Weights of a small GPT-style language model, trained from scratch on English Wikipedia.
Size: 14 layers, width 320, 8 heads of 64 (4 for keys and values), MLP 640 SwiGLU, 18.1M parameters.
Architecture: rotary positions, no biases in attention or MLP, normalized queries and keys.
Training: a variant of Muon for these matrices, 346M tokens.
MLP neurons of a small language model. Each row is named by its layer, matrix (gate and up: input weights) and neuron, and shows model dimensions 160-319. Each number is 128 + 32 x the weight over its row's rms, rounded and kept within 0 to 255. Numbers have three digits each. A neuron's up and down rows have the sign that makes its largest values positive.
A block is one neuron, or neurons of one layer that tend to fire together. After each block is what it responds to, as a language model described it from the Wikipedia text at the highest values.

L11.gate305:081147075156148109127127183127136157131073152141147104138127129112129109198119088162141142149169117091107113174105159150110074153167193112097176111113118153140214126090063125122161138129125071116087114126123119137136132138083148124168119067147093159171117110177161202104096151123163117188172111142131120160087118170141088138184128057155097114079115131112112146046095116121149159194132117117071138080178082165183093078110115174155171105198137190070127132122104081113160198148143137
L11.up305:148091153161128146147144111114097120111159125147139100098093127102141135069106105130176132154156130140099130118112142106116095191104130101101102109088130130114141129115123125157171164132161060111192110143161097138135207119165148167096159184091130062101116118107135201098118144110210114118106204173135146135098110144092093163085122107187159136137123182106141116066076216127173140189138104096116136029161078096145120116102139141180182121147129165118128115055156161097099124125207087
Word-final pieces ending in s, mostly plural suffixes (members, episodes, gases, electors), also -s pieces inside names (Bloomsbury, Smilansky, Ellensburg).

L11.gate559:089109142122111092121163182111161168152120106130120111085115163108127138155122155161173145091124139176102123106104133147101119144111116141152166116144166126089183177141151127155123154155137185154195117120142136132148192155134154086161198115154170089157143130174126127123168143149132134105164154151079155151138152163143112147063117121132135110162177089136132111069071092141102143113154066109079091176094138131145101139155133077132184128148196111123080159106157105135140095134117090
L11.up559:124170169126163142142175159089086150077163126138095154143110138076118190124132106145157184154105077130209114100136187118121119109152179158181172114172122114137123173178136131167094145154200152214107113152152091093156137108094153181121139146111189131132099089126148108100115141154145111163169156158104155157096144138193117110072126141084147118160156161165090109079127119139149129092150099078105082158096109175113109162160128118153202154132151099149097184149173124136078078181113131
Tokens completing or forming place names, often word-final pieces like -ville, -ford, -et, -ane (Cliftonville, Watford, Los Angeles), plus century digits such as 18 in 1800s.

L8.gate199:155090172090068145110158121123123128171167117145100090165137158158099121098122125149083139110161153089118163145065172069179139130146131156138201155138184117196117129115152117128165131155126095078168066094145110161120141166115144077120135176095176072073139091164096158189101140117184098055198115114135155092159116123118130165065157134174158103138129151095112112120118148097136113067152193105091153132147130150186108138155113121131095128134132136051099169131154138134133094157164097
L8.up199:103090179159086126187168139048112104117154105215128085125140103139091166141164144095058195147143106109150033112088171086138167094122092169118145133130099155105162178138127159085134090111134122104171076092141139143123118101164130138129146126106108105148195072170162146115158184111114103111144044110119170077150086065157065157139113188153173153155102135148095122094122161105126160188125168108115146123099114134133150169130164093121122090161124072079103129161111097134090118144187144
L8.gate432:143182148107015152139187168080137128125106068145177140124147110140194114155094126147190086120163144125121155161123148127202134173104104125126150123147137139131167083154159128132090109114183113088144113123165120098076161097166142067173136158015059166127138112135122167112089120114189102125090100122105110099150094137065164134094213204110124153184149107158125134106124121114129151096136138152100109094153135100134124168081126086136125130106142120093139098070159080147086163105089131
L8.up432:120104103141072092107128126157148124150153042135116107180113127127144075163178124125117143163084096129156115147116130164108141109148163112154141156067067130188228132143166100158115102118102134090094167191131140133144099148167095141124149191105109088149133108092193121112140112088089137117110177134183100168159140118144062158078147142120132138139146177106139186107166121096154152118110162130128160088078147116146166108133098068157088091096109092115126124137156117076070108138155098
L8.gate483:154132096151122114155145102106140116120112112123078126142178155148102128175168091090109086151122211152169162139126130122126116081046098124096152083098100137140134147120111092126088098130150083098162090074073132155138134121161133074104096129107140080187124128147151126107076173089141121172069100134150120136133141140074151155154185159085122152202106231092130133145119113129142145075121069104100146107082197094171091149147157167158130115121109112133113169144146102111181130170149141
L8.up483:172173109193131150131117106103139130129098084089147122111124098146140151164085134104074204082156112109160165142168105128117114145140158128147150141136158156085142111150127099149065122131098142171089176101139137130148142129127101099098149139076103173111159063126104095223147137123059134094090127183117205091146087126187133111095122167140089165147098101129147098190189114106102196157133165113102124081142150060105117123146159078159165114088112110108160077195127100119063116093096144
L8.gate489:094108141185131202166127147192123088141097076111111092166095187107118179146159102099075136137144127164110149103034179142118050079142159103136137146162107109098147114135085101135141093124074112067097166125122150158121081114142132110165144087162061129148128141162092138153171080086195097136098144079103151100112135096089129167106173137128149080133174139153120137120147075104176117127159170142163112110082128094132165111127082162147078176088156069166098108127155092121095137173121125
L8.up489:110202128161103180163168136124119001085155120070164143171128156143115199196142079128108111163119140107163083176146115147143169114149075143108122074147104122109188132139089077142101098155112093137129178156118076159124092091109141171143130128093139110105093110140113139161069116152106106121141174125127163074172104120099087123162161150172144121081107119155113125118113120146213106090185156120141122071124099164133175172095156132166130137120115154157081033156123117190082105120135104
Last subword token completing a multi-piece proper name, often a sports team or place, e.g. Dolph-ins, Redbl-acks, Pred-ators, Coca-C-ola.

L2.gate18:162085105096102133112162111078125141120141203197191142172149162084121151172137159210094179130136140122071154106127096164099141159189120118146084106130096145142084104125144114061125127118174161136124127079134126133171124057128107115129090133082165112172145080117140160154142137162137063104083140114174122174138103163126139066114150143152123094157149105110144177116132084107119106151151172141075150160139155096121082101095118088188144095146125141143136145179072095140113154100203142
L2.up18:100146099120107135097140143124179121144142068167179134182096107112115122128165161197145140125096153136110142109140138132106149181156140118124061160150116068155088127159108135092126126162095152154120184093150119097168131158067111128129102109084117149120082113067141068155142135124121082177108144110174151106165142097148101133148172125081120114105118198128143119062128174034074147145133132123090147188142076143137124076148094155153102140095179134149171135171131164156167126117085111
L2.gate21:143124134147147152094214185124159170099067166221143117191144112065161199138151097154109167086150077150106142096179107113133145105134118138115138142107187120137143112153115078085139106117101163137102190042131140176145157081112131098170064127154089153114106193112118131111158141101152140056149092153140140106110200164051134135150146105158141120171169135106060117140235098112094111107159136095122134132123069083048092129123131091135122087191101132140151130183187132095160113098179110
L2.up21:146176136155120106113177139116125116174152184136186103138138126047166176126094136140158144081167148132118172160072096125080146074134102156109134154148126070148101127010109115054114195141151163128120102088188095116161133091100114114140118084124099090110205149169113129169131150038102159093145074113118128150179153128123113089128145101122146160131100189110173131120123120089093124146161085110085091119124108110121121146144147122170152090120159108115116106127184129108125141120120078
L2.gate43:160087141148097114126170129131127113076126109140113043189107177127134145108108150131145095115163096103115054144139088124085113188061151156111129075163118124103155186153158135153133162189136144182107136127079123128126087053134087108138121142119085103110122100106121109161155132151144071124145207192103157107148130101152103068172139135102154203185090166140124125144144078118131088120144096156147125109153125093077135133094097148144095093086149119144095078156090126094074121166136140
L2.up43:154138079129149191192110164116166052157147144168084134162145111161122085124131131169191103123150174161117123158141111148116132158053120096147094057139174124096141137129132174133133122112128127152120125153149101131082096103119096129149126169149192149122076097044106133105110140161120091111093050116132136196061101112175118088146119111055145134134106131149142110155116110148084115125161129123074161107090097097135164097135109111177111159109170097167100153127139180117164172175184123
L2.gate82:157091085156115108157105130122115152140119140137092128133131090200113132141147152208096088142141146128093173130144103173095113144134177148105157115113098092141116133159133064087137045145143121118122157109104138161157095069113127167156078125105125192154177164148109176101158139073142178130123152118110153177115089152139170090127102111127144075121180129159099084118173092147161123153083097105073086072158121130141113168156107197169125075103175092043128128142175095115135174099099115
L2.up82:158147181128173128111196087160135137100105165118130158189115105165160149162123153119178130068106125148092097107116083166126074174110124136111122107076087169089040152091100153090128105106117103166071136087071145152130117112159070154108117097137101169116136094143111148183200182097112174044170108083127105118149037118188126113087100123147103159151092112136094083078159069142130121171113110149188083140178157128158084162078132132172143170148159098170148160178139090156148124104127138
L2.gate124:140143151180129145134142133088118112098128113138129177136130081163146163163170191131140199125154077079131106115100084087145086175086156151110127095139147139094143169111110094157121199136115111159155169154089125076164169122148149083170149159129125115148143133124139083092130125172091148124113123198110083119123082101140069115082103089128139138129153138095086125124140119157139112172120072144074100072169125122185142082154120099179150147157102121118139148077138115099113145135149135
L2.up124:139143134171147128139129117108114116091120119113128155129121079159145155149201192126143208109167082083115079107099095067142053162105132156120134096120150134109129163089121116171116175130139101164166199156070126077160141129157154079185165137117122102165132122125145097090120166165072154135110120168103062138126056109110079097098102082151131130134164149096081148128153123156129111181143049124080113074173131138169160072154104103168159140147105156103126142099140141126103116157139137
L2.gate144:115098173118128111152115129107147101111179104145113133166195073151103118149146113109150094168163159125064134110096113136101093125092153145117136113141133105124157067091090116063091110128167100077138079076069109100137099109175168063133123162133105126154137127120130179162131192069110061069090051100131195160165137145118104141126137126118143128100137196146123121115141140161060089143131133060078136202097114149161164148128175174135148098108196103091161097149115143112132111085168076
L2.up144:174110121106200065086063121131117192163182176109130170194186109149124104092098164132167077159115152115136134076091081121076080125101179085163116094108147160106132135212087131134134113138129176127077177139122119116148148078159108102124110138098117100109141166129096157163111114111166145070112138090081130152102138083104175112092174068170153113125099216129113138156189099153113098101128130128089124158075079121129148121217144203122127104112172132137108143064130156108115159072140140
L2.gate186:081102182068084085119170119139151165131192147101140125157077085131112123127080124146185177083081174136119071128142107153118091116153150174104103121101068180146096154097140131124121112096101131092146135194168069151142079165112125124203070105143111107108142163113095143195169156174154126118125089106112170210161192093135181149128102098139114106118047130173096058126145113097126115152106123104164143183080146175148091100073133132133075184117100117123208177103160119150157167130140143
L2.up186:127116202143128108092185133152129181120150179135159093141081101165059164126073133139186170133095153145109087144117138157093106136152110150126147122110098144210137151094131111099082148102089159109155112138152077152149076142138129155167103136125134107107175116125141242181147108153132177119139134122128078152133123099210156094146067094137119126145085137128127112180197087111128122151058147113137125161118164139156085121076128127127122146115115132122149131150143047175142176146138096
L2.gate189:103099095145114137154072159089135146038093151159130226146116119151113169103161130134129146103100128147157168174105150113111176140102132078107097174090138108072119165108130115151132121180119126178175118142150115180169166158147110093132102134115108044124118115117112103152159128132144085133114141082128173120112144185137093115112138135147084124133112136132150121123169145174155178165146149068227144080175102093119102158177069141148153138118062194111112112095111161170100094166112123
L2.up189:070115143143128132122082067168156068108105143096125123189160155159130097189105100157074134122178192124112143174163136115122128121151148223121093080111100147162156197084122151143137114135128078185090129146070154143101112132126152167131125093083126049145158148157117174103090182097167130137132161087134133109117114152076125119115162119125078107140132141147179068105139161151085125121208119116124139192158146106163096164128109128181128130117106095117091100113132188131220121095097168
L2.gate236:148124202143117091156109164115104111121190130128151109126177119138119135155088142183153075178089086226158166152141106089102141100132157116206150113113110112153111146199115089157161165104139102103122151079126153168136138133159100135140085118138069094141184102105140145073147140160124150121206156073142098082070152152057098161179160090133106130154179142183101130105094108103129120053118156170140128168100139112160075147107086148137108154140111133140187156130184110115120140079059107
L2.up236:146108153125133104104088123157112151087212125104123069156142113189110129138126058171141127182070095142148148142104126098104163080108137169156108099118111102098112114168148087123144143054171043100135176107124174158127102125104138161087079124104120169130145115152091167158147086089122180178187123123174120138070137140097141065135171106129129127168142136180071098132124161123093131120165136121089111166112110163145115171092128211178101122182092164150163141168185127137135132106111115
L2.gate331:178130132136106095102150144057138081156131162142183132108174169174106111075156102137123122118127076185117137116082141136145151071147103106097150085139150105087123124159148130149079191176083131132094099103114137118081128133126090092168116139152155143131124109104106140159079057110111126109090138084143191104099165158182232146104191155115118140139120123134118120122110166126163128149100077129153157112111134126104090128097122152133103159111057150127090110154146120123131154128121172
L2.up331:136111131121102109062114130056086171135095085173104102129145108162078085081167104161101129113126121170161114128070153126099123093104117097115170112172162121122101087193151095104106135192065135147119085100107105125103070090157162105133157171087151121103153095076101191132122080109121121103130127106160181126097097190145184184080177127152131124106110142152143138121139131090202081105128098119132123153102096124142129085050112177150103199141137127171092163169154155113084138176143153
L2.gate435:116160102160162107120136110120109121126132136133143126149110133151132139064099080085077168129107133173090124041075136110176119119124152068110105143128126149134153139167095154099077123129153109089157178230136178038119164087113150101187089078102181142073109123108117152081131132075177104130112150153172154090185122151125141062145146078110096153196121162102123148113133158104123085132154115182093147116160106079133078118156157163082184139044125133124121065081166168130168115113075101
L2.up435:109147119154122158132112110093114092145104112098151129153079160147084144083104067106094206106145117153073132068096146126150121123130099137073163131102116184123138137172107163087069151090136116122128187185094128089143158108056126099136118059085152155165164102118085137085140111076159113097094168153156145094140081144118158125116111084134137127161123199122163116104116158103152115117125102150099190167148098035136063094124107141091181125068190114110141113129167143141175153111108111
L2.gate442:146096178145153141141138178134169099134116131157143146161103109192167195177147133151149105141142122069081114150111148127141111148128129148140137116114085114108157168120106076102144138115114126115157055158075130102177170092077094100154163184158123117062138098162075131182101122119058111101133140143204156050081162146129111114178173069109107168153128144104137106166158124067103121143113093059103166137071116144160120148116135110122212075159104140089118131102118084076160132169131145
L2.up442:103167152176108103136164191139127087153168099104162064186091124136118167178090135182141094101155131120095101158097146124071134130113193205149177093166133106117128139098135087115122148119136130186171155163135132070147149087075143133152121129178202149132122037167101156148086112128094155096133111101132080141128117097127146124146167135129141156195187100131136121150146171124119103135074084147109169164128116156155088137126145106102126157166104098081115146108146132129125137149119158
L2.gate445:093141066126093131113153106119171086115100157132060104129109115126134090137119074135159094056122163193140114152149095146075121113111072114162217129120106121089165154091033141155113158109163160152118098189084163118095135187107156102098097154085107119089094109119132095135163080154087164078192101134125121124122132150103072133135183185120114131112091175037129126130121085090135084159136140109178162187171098158176116156125130120172120113176089081098114109101156161126148115151142131
L2.up445:124096145115138162098158131065143120158088163094089081120103115093107125091085114131175102069164144145131154095141190153063049135071095097203148078186052150121160154140087090121131116069132103140171141202100123089139123125122187113161186130135150121108133121157141141139150101149121156127190103128118087092121097119110113148118138176151160106169073130103163104097164109094140120165180141128139151179156122145077073082149144098156091104164127107083080118123068100134168141201159118
L2.gate587:151103168173131112109082144126128079156134202132174094129125132112112131124119146116108065105071145163153155122132138175120158104124135132183128147134080166168130111140108129153080147117110104130151133120135124106133070158125163134155131140134163091127080035148035180151120075118161138120120096113154150113147080118113121108101222115125114098129126145052131117099146091111210136125115137104123111107166122109114160125161113130148126175152110208119165088115127116175130109057104168
L2.up587:136122132162090141129135102133113168130095208102143114125197123091048114067144110144190112189131193122165120159090165167115133118060089140151158143156086155201079123142123106139190160099132189135122155085150101090139151129086097177178108078151160123109153091128118143128150155139166112104153153139148071139124120138143117095089129114096056129094109120089162134196172084090186093118139157156134114153174066079183147066110116181081105081111096096171166145081082217143143123097087070
L2.gate588:120191139093084080123131084119159083110131103129162128177122155168174134167124113143140093128141148122200127141136071079121173088206137158090099120110140121203102177122106108099070188110081108184143179111084089133070144154182166120173115138104126129158163115111111074148120127177127109176188125155205104155163174113128088112117158092153163117201095092155095144058141168116128101121150091140121143126123164126110152107162118116155051149114105138131114130122129097193120206125122186
L2.up588:154174137077072158118124104122158086102196158194174119163142117197113123124111176155084091133135118168146179162091117155114126106101100130158168087147108100154140166131108055144058178144144102193161148112048091122057184121133125158148168146115133143129121107097129087170100093142136116193156098162153082162117109115118088132171120111142152145202145080178103077183126149173151097095153054072116146136146161138099137104086148094159068098134129131147159143121108128202125163153151124
L2.gate603:115128105128132159162187196049116160146104096166081062108152044121162182130114091126117125151123132150214153170153099088161146082071193122102111123125147117140105145131104105142128122125141127116082105060140177122141136126211164109126164157129108094133119155090144162162129123156188133114169140155179132154100052116165107109072123107124157128104091152071106152130147115074195130114117129129165109146115101047118106072118179114120123096152120209147112165141144141071144158109124179
L2.up603:128104121189068210087109142075162098077124112154112119113159124173125207138148147121117092096100113190109172132120085129140133164083123100118115108109120136112100135078127153118110078142111092136138178083069185100109152099149144203105184156075107165085125108144149181136128101110138064115084110171205124164145152118076120117119144126099133109120133134129195162102108046124081084156135105075091113102160144144131126100158167134126127165141121169132084167093129146104196118179118134
Last piece completing a word split into several tokens, often names or plurals (Bun-ts, Swif-ts, Craf-ts) and ordinal suffixes (5-th, 1-st).

L2.gate24:186132161152095105063095130125130172132146124115128079113113087161140118100144152158173083114147113133123115139142190119121075128185129078136146143138082093151156130137154075135150101087141165156140181132101120127149111207128126173159181106150175139090161102128154140123161129167111161130159132119172119219127157112108141151099120157156120153123173116178147099105124157137104124097088055107068170087107092163145080179083157075128056149146140111110129134138157141122108159067155136
L2.up24:057142067181093118120114185167137119154094141091091091122135145126182136162124115130113079077174176110096112161121099101066084107171126130086175125147102199159176157092145112149120125155125169130196164148140092130089153186172144068169131127106131121196124189100149121100136193155146109138170088130150121098123062159159107081155092155180206083086116185144202134131068123092103150117109102173154097151098121124143120174113082137108117169165172120113123152117166084138130134135113156
L2.gate42:147126132164089074151110125134097169118151138163108144117145148141148160094168113152082089078143079156086102102092163109167142157121108135091108159105181050116095198126134149128097146080065135098192153155128137179118198112129077060175111176154139132076125141107162141069086152136101100143143099124095107141116102157062131129086124175076152163186167142141130149091149169195134150072094126127174110130161177087149100093149093061135106183142121147077126135111149122150123081091093110
L2.up42:124113161152109074146119132130075134129159125145116091130157147208152113083139089161104104081126116122083120105134102042153127129114126142156137151102167083139130145129182164101093122128059084096155183142115120175117140113192078122184160147130185143118121160106134099063121134123114130113140127150086130151072107169062144069119133165049103130188174169145112125096116149175112077062068122153129124103135204130125126121091124063125185127168114173081093126187162129127121150119108110
L2.gate83:106139158050116087106097093111121104171145209174105158123107094176110141117105174090100162070170127037183168118170157123102117137107095174164116105111124168151139165119179166110200111122154159067142157134172167112109189118115118104099175098083130127135144117120133143154149087095114118105115155108143206145101109145107074090144115092114116093117126091118162123077123150118128093118124114080132143155150172158124114165087130122147102124117137147179139106103159165167106094162124160
L2.up83:079152154121124162175175095125095113162114206147130160120129109213135119122134159118093134073152100085146112120176174184098169115101078137174077136136112116116142129104166145121192146080183157092149164130168129085088193043130105158108181075059173124145150149141119126135109114116151125143079105099157171130155080161171092088180096111144101013099128078109168093089104157118117080155122173098137168123150159181133092120112129107155094119128149124166140098086190129142113132099124163
L2.gate164:129145034108108097127191142162154090081133133133187075130093121115126163137121152094145118086129122143147128157054147172103073103132107096129110159158142097156110108128099110109154106132139127127136128090160137175118121142122177173071121175029130160123114086178107144145123141161162158157163072127093138200105128179139149162080167172129145093142150109148175144091171100106150155160119150138112119111094134117136186136116135139185130119135170131175173105144106040139156099106076122
L2.up164:157078079149134108128136137075162147094160125125140103150095108099149137137144098103090055119114140133106097151077110141084197120063168091158116173133144135128062087114092105095106118097154162136166129052149111190114120118150185130110150144050204117120111059154118127179120098088146123142123075168098127186115127122130148086084167147113111114175159178131155126069163075152124140163111112117133152095083117150129135113132100110100119157166134157135100121103125114159115115073163100
L2.gate221:136143139119087113133109132151188102132132106143171144150144126145094105139100171155172138131150122143100163129201144101142122084124104048152150132173121093165122081101110136173111093129215166082141164128125098136164108143141088158166104156176097164128165114104164137083063099150095150154151083120162158171160130175101162101120061163122101125146130146133121055115180124196071138151060161156131117085158140171136089087108100127105086142095114100155073100134119187129121193145149092
L2.up221:159124135117077065134096106162186124195133176094125129127141140121116095125091143170164100139150110121100165175147151121137100062098088089122153159115095088151130092089120134155106126122215192107164122164073079140158060149177112170104118152150084133090127138144133150127041095145138129170118054132134118140119116197076127151136095193119087073185155161145099103164158145151103135120085166130140117135123166142160109097139145091090160130067122145093057110186128182166094151175190093
L2.gate250:128107120103126120108126116116093158089150095119118153086150145198122089091101154104126116139123199136160173132165121103155169121146099148162176092129122102111145049145141168156169092155161127110087132160142176221188139156123116154083097119077146149137131119126152118146152183053158129140076124108128174152116108074090083103131138088102137091115144129069117144071106136151105138105112132107101127169135131109102112087110137102056128133114157123108183136177089076069164109189127088
L2.up250:072120097186149095144147128112070180118108123105133125127151139127159088108102112085143083154136124116114143120166162102097110155098108095163150108148105112151129078101148123130170124197133102163114174177068126164100189172141093191062098070088133180144159135128105184166162134070137130121074109124132156156146097081119088066122174145144078126121188118110127149085131152160092109116114121168063149161087204128072140086070128151139140128146107164122129134144102081116175164162135098
L2.gate312:138098181092113169127138141151132092135122109090146113125150131068140127098122083124136133109098083100115106139109144195116126123165095130127140133081141108164149176134079162141145101157216118205072115173126150092112149167110140160164196180118166172114126065070139085124152152193141122147154136199096120119131175157153055097120110154173094142049146117162105141156108091102140123084112118184137147162081149104128131119066131140154163154167141091076175136108160121085109117125145079
L2.up312:123144189112117131138156160197151050145084167113105118165159138092168163091124089095133075118116103129119061118133110131125098152149130176141151106102146108152118139193070157089153117111188142201091172221120127092081107163097139161150120129168150103084114155042095119124126142143139133138192185129097145104122155139161065136099179153133080107134111166171104128126131166098131170090135143114174161137085118114153100121105132146171150130170096114094135129098155162143132112116154120
L2.gate361:189123158095155081159132106114137114102147150166136097105141139157081166137146104120125109114146078127147055094158171120114136144114168120179149080101183146164117175168102055110112069141052119136161141160051101112081063127151122180151123136108112105155152090143156151080112149187155155125117202093065124188187115141178155123123138168139143130121112093134075159100128107160183086110095189065132098134077158066178103108082163104074093131122114182128091192134153156104099114174093089
L2.up361:167148148107168119183103080126125109135160175118180131056147152109070219144155098119131113157168150136134087135133147161106139101117175128173145088109164162136108120163044038118124081142090151099169138121044139143109081125147124121128135127133131103131184098153112167079118139182166143163110162103107130172186065115167167099107151158080140123138134084120124085120109053170145091081082126058131095123138101083145123130098144113077132144115130147126138161147156158120112123129104057
L2.gate387:192108123108141129203091118134103115088105128100074118158167127129115183141137142136119090115166102127173085123113146141103165088058141090103161138133181121130147177096117070121100138151180118140145151111162137194174155134139126167104142149129127114077110156098199127149142105160071130148074146083154117175077101087149114137087111130115175107150164117089119138097101130106111120077125123121129123142082131104092166208141157147135162156132156183105141161156154162171147084145126183
L2.up387:143110134171206130178095103139093096097128107117055141186161140183151136125162098120133101143135142197169100099062203166111172130134178137128126127117111125106129157081096067182111121110166105145139112151144163130171136110162108123099230138128144142107122119144154125138197137157150151161104124102104121146124091067139125115062147151112190130130118154095146121114075152132151130146147138069077078140100148087145171162118129089092131089126127205137135143108142169149126125152101144
L2.gate399:127147070146108132100122127076131140117131134169114174099115080064173169116114136120130120137136126094119151060150127045075126129121154106122125148098152121124147169091150111165124157156179147134153178104123118203145141069148148134157123132074192136103132148064116127189083129094136101165119102153127203153112153168126147151078164150032151184148115164166105131150155124208152125104136105186101120069136171178070110067160128082112101143126116102129143148171098101204167095085119111
L2.up399:156172118121081099064170082093129078151146110145132150172092159160173115105109128114104125168172190111194130104145112107131121083135124100144130143133191147139171173132156086139127163153141104060170148153095163184160161144134181098115034147120141061133175162080164114178078134138146181169139134124122093125075162137076193140143190103115079153172136119142146100129107129174172135124126190173196144111156128186107102079205130111122137094151130119164105132137094150117161118054128128
L2.gate488:117117154125125130154126101121156135149141102131130152100098139067142157145143160086152183152159081163110125127144097135177146178129135093180115177126059174150107096131117110143103090102200162093127145190127198144118133110072161174084093131199141147057090142141117110134151101124126149162141140102104146117126125116089149139097073112071122118115136129066115083108088086178094104143137149154166144211144105136093149109163044151135175155078128216168148118125098151097093085190126135
L2.up488:051109111127164112182123151176185103111114156138110165105115138097151180148128121077141163158152112178104168120134108157146110146123111092180098196117065113169113129158169150106146073095207126088085101145115189150118158110101161140140124147141149133071101165127109133114221073103143118156150113126122142107115122128084125153106093166097098164093137172153107101067107112175084132189144073176108164196141168132086119146157087129139183181101052157146147170100103139098121165138121098
L2.gate566:192127155147142108118107077160024127088134125178208155158134100079105171134123159134103122136108164179091139051119152151083163131156132142116096140104158059083132152091135100144124134104107091091062097151113148158124115085094133105125090093144102131094127149145154149183127138227080137102104134142127135145060133100166162113108109119120166180128116184167152163097078071206099143181110185126160137165153079151148082106154141167053105111147135157095110135131108092192211133070194140
L2.up566:156141115153128117109117079143079150089134159146188162108137090086148147107104142096093106098132147148133113082129149171080144117128110125125123129109186043072146193172112081112149142131116105084075087169106169115074127139079151120142105129147103091127091171084176153173131121216124123115111109116111113135069136129169190121095079113113167185120140206118179159139072115160084144113105136136144170110153118162131093146154130160020129152087109149083070125173151117170189126107160181
L2.gate575:122146156128160103123163124134163079068169138156103087139113110137124133104120182098094117109141137100169216150126153066120118116101091156105123158067131036092151130126105095109080150110126097109098108099120160151160122226165143126160119199125158097085080086103096122065128100099119086136133151168152114184094137135120109114094113093135131100161128131138138111085117131108156148142109046069082141135150132121136136190154151131093067076129120147161153058133142134105194142190135149
L2.up575:101139153149137089154146122069141128134122173149080167151124130157152101084131177129132117124150119159163148159092139076166145132064137147129138115051144102146183180110110112098162124153103110150141142102152110118066122169156179090102166207161168100095124127145124095140119104130094077178138125175144080175125121125152143052030137138114071106203127159131107194139108071195090094119135109111115071166176094126151160150183137116090071142193140153184128118112143112163116091153167127
L2.gate583:134093138156106100165133125082116110146101194128123124162088072088144128158116074101099101198096131095154170132140171136078128108058125156087119185111111112137066148096110124157142141136144126171150126189101096174120147088127147135186103110179080174112149162081143103129179150156149130145114070169150125115127142119124143110061126095150145121134161132144131192077118052127100140155089107137117142135106153096133130104162109090063145146106134135106126111133121106100113153132142151
L2.up583:163090140103139064160087128097139120115106149133151160153116102115135135137115072109101086223100153113176180110128151134107151088084099087095144161152091120134076166094125097210098120090120166177126105131123095135138157111130150147143100101135137186094159147152117155137166104173113178193138095108160222138109171111112121123085153124155115181155157141117148130097106044159110208148130088149084162167135159105140129088166098118103130186126135148123122167113122102143115099142166163
L2.gate617:131149108111105098167153169135121188171153152087128107146124163095100147109151081135091146127081171070111187134049119084166107098122167077165110112136180090105127136138159079094157175115138142152088160105197130140089177101111152113168157098127119104105090157115157163118172115164164099106098091131178132117136179101160084106094080115105116159125099115155162048064129124133103110124107155162095153150156128159184184128120177070117095164103152158151146113126175170141117159107091071
L2.up617:147134110083103083178146175086128170138165174093108108128142168117068148108163060133082119108089163087138190121093136074161114107127158097183128086137164134098132115139143107107193166134147114124076139134164111112092154083114178139170161129104122142082100186125120172134155092160165124116100114111123143100151179089158103108128087130148123124147096157141182058104168124150102109160108126160135119136140122153163190124098135090098114164086188140136128126133204212110131133102098105
L2.gate639:096163147131097111139165144125091127107094110193121189078108066166105091122071106105167196143064128153031172056156171132146157076103122152163167095178079114095076150145094180109135125155106147119135141161112103203148129139133088089134163112129101167127148145063103123124154107129116124142091153068140164146142105182166121088150072141093112114136108180136130151163107105083114141106082120180143160144122153107173158098112143155165113100168107113029116165167128139122165191086108120
L2.up639:150121130105131139199078131132106098138134112109073128168154095088156134111148103127091134145126090085150106122136150141113152165124092123112103186073111149110156123137154123164168152124180086150113192147149023140097132146121085143156127097111067139167144116131077078117117120115153091080148146178146112185088101081053091101178139097214118089138119086142119168089183101104187167177122131096093120145140159068048179113178128121097162128119083167144139133081146118100151102062133074
Generic nouns for places and institutions, mostly after "the", such as country, county, city, village, College, state, with scattered word fragments.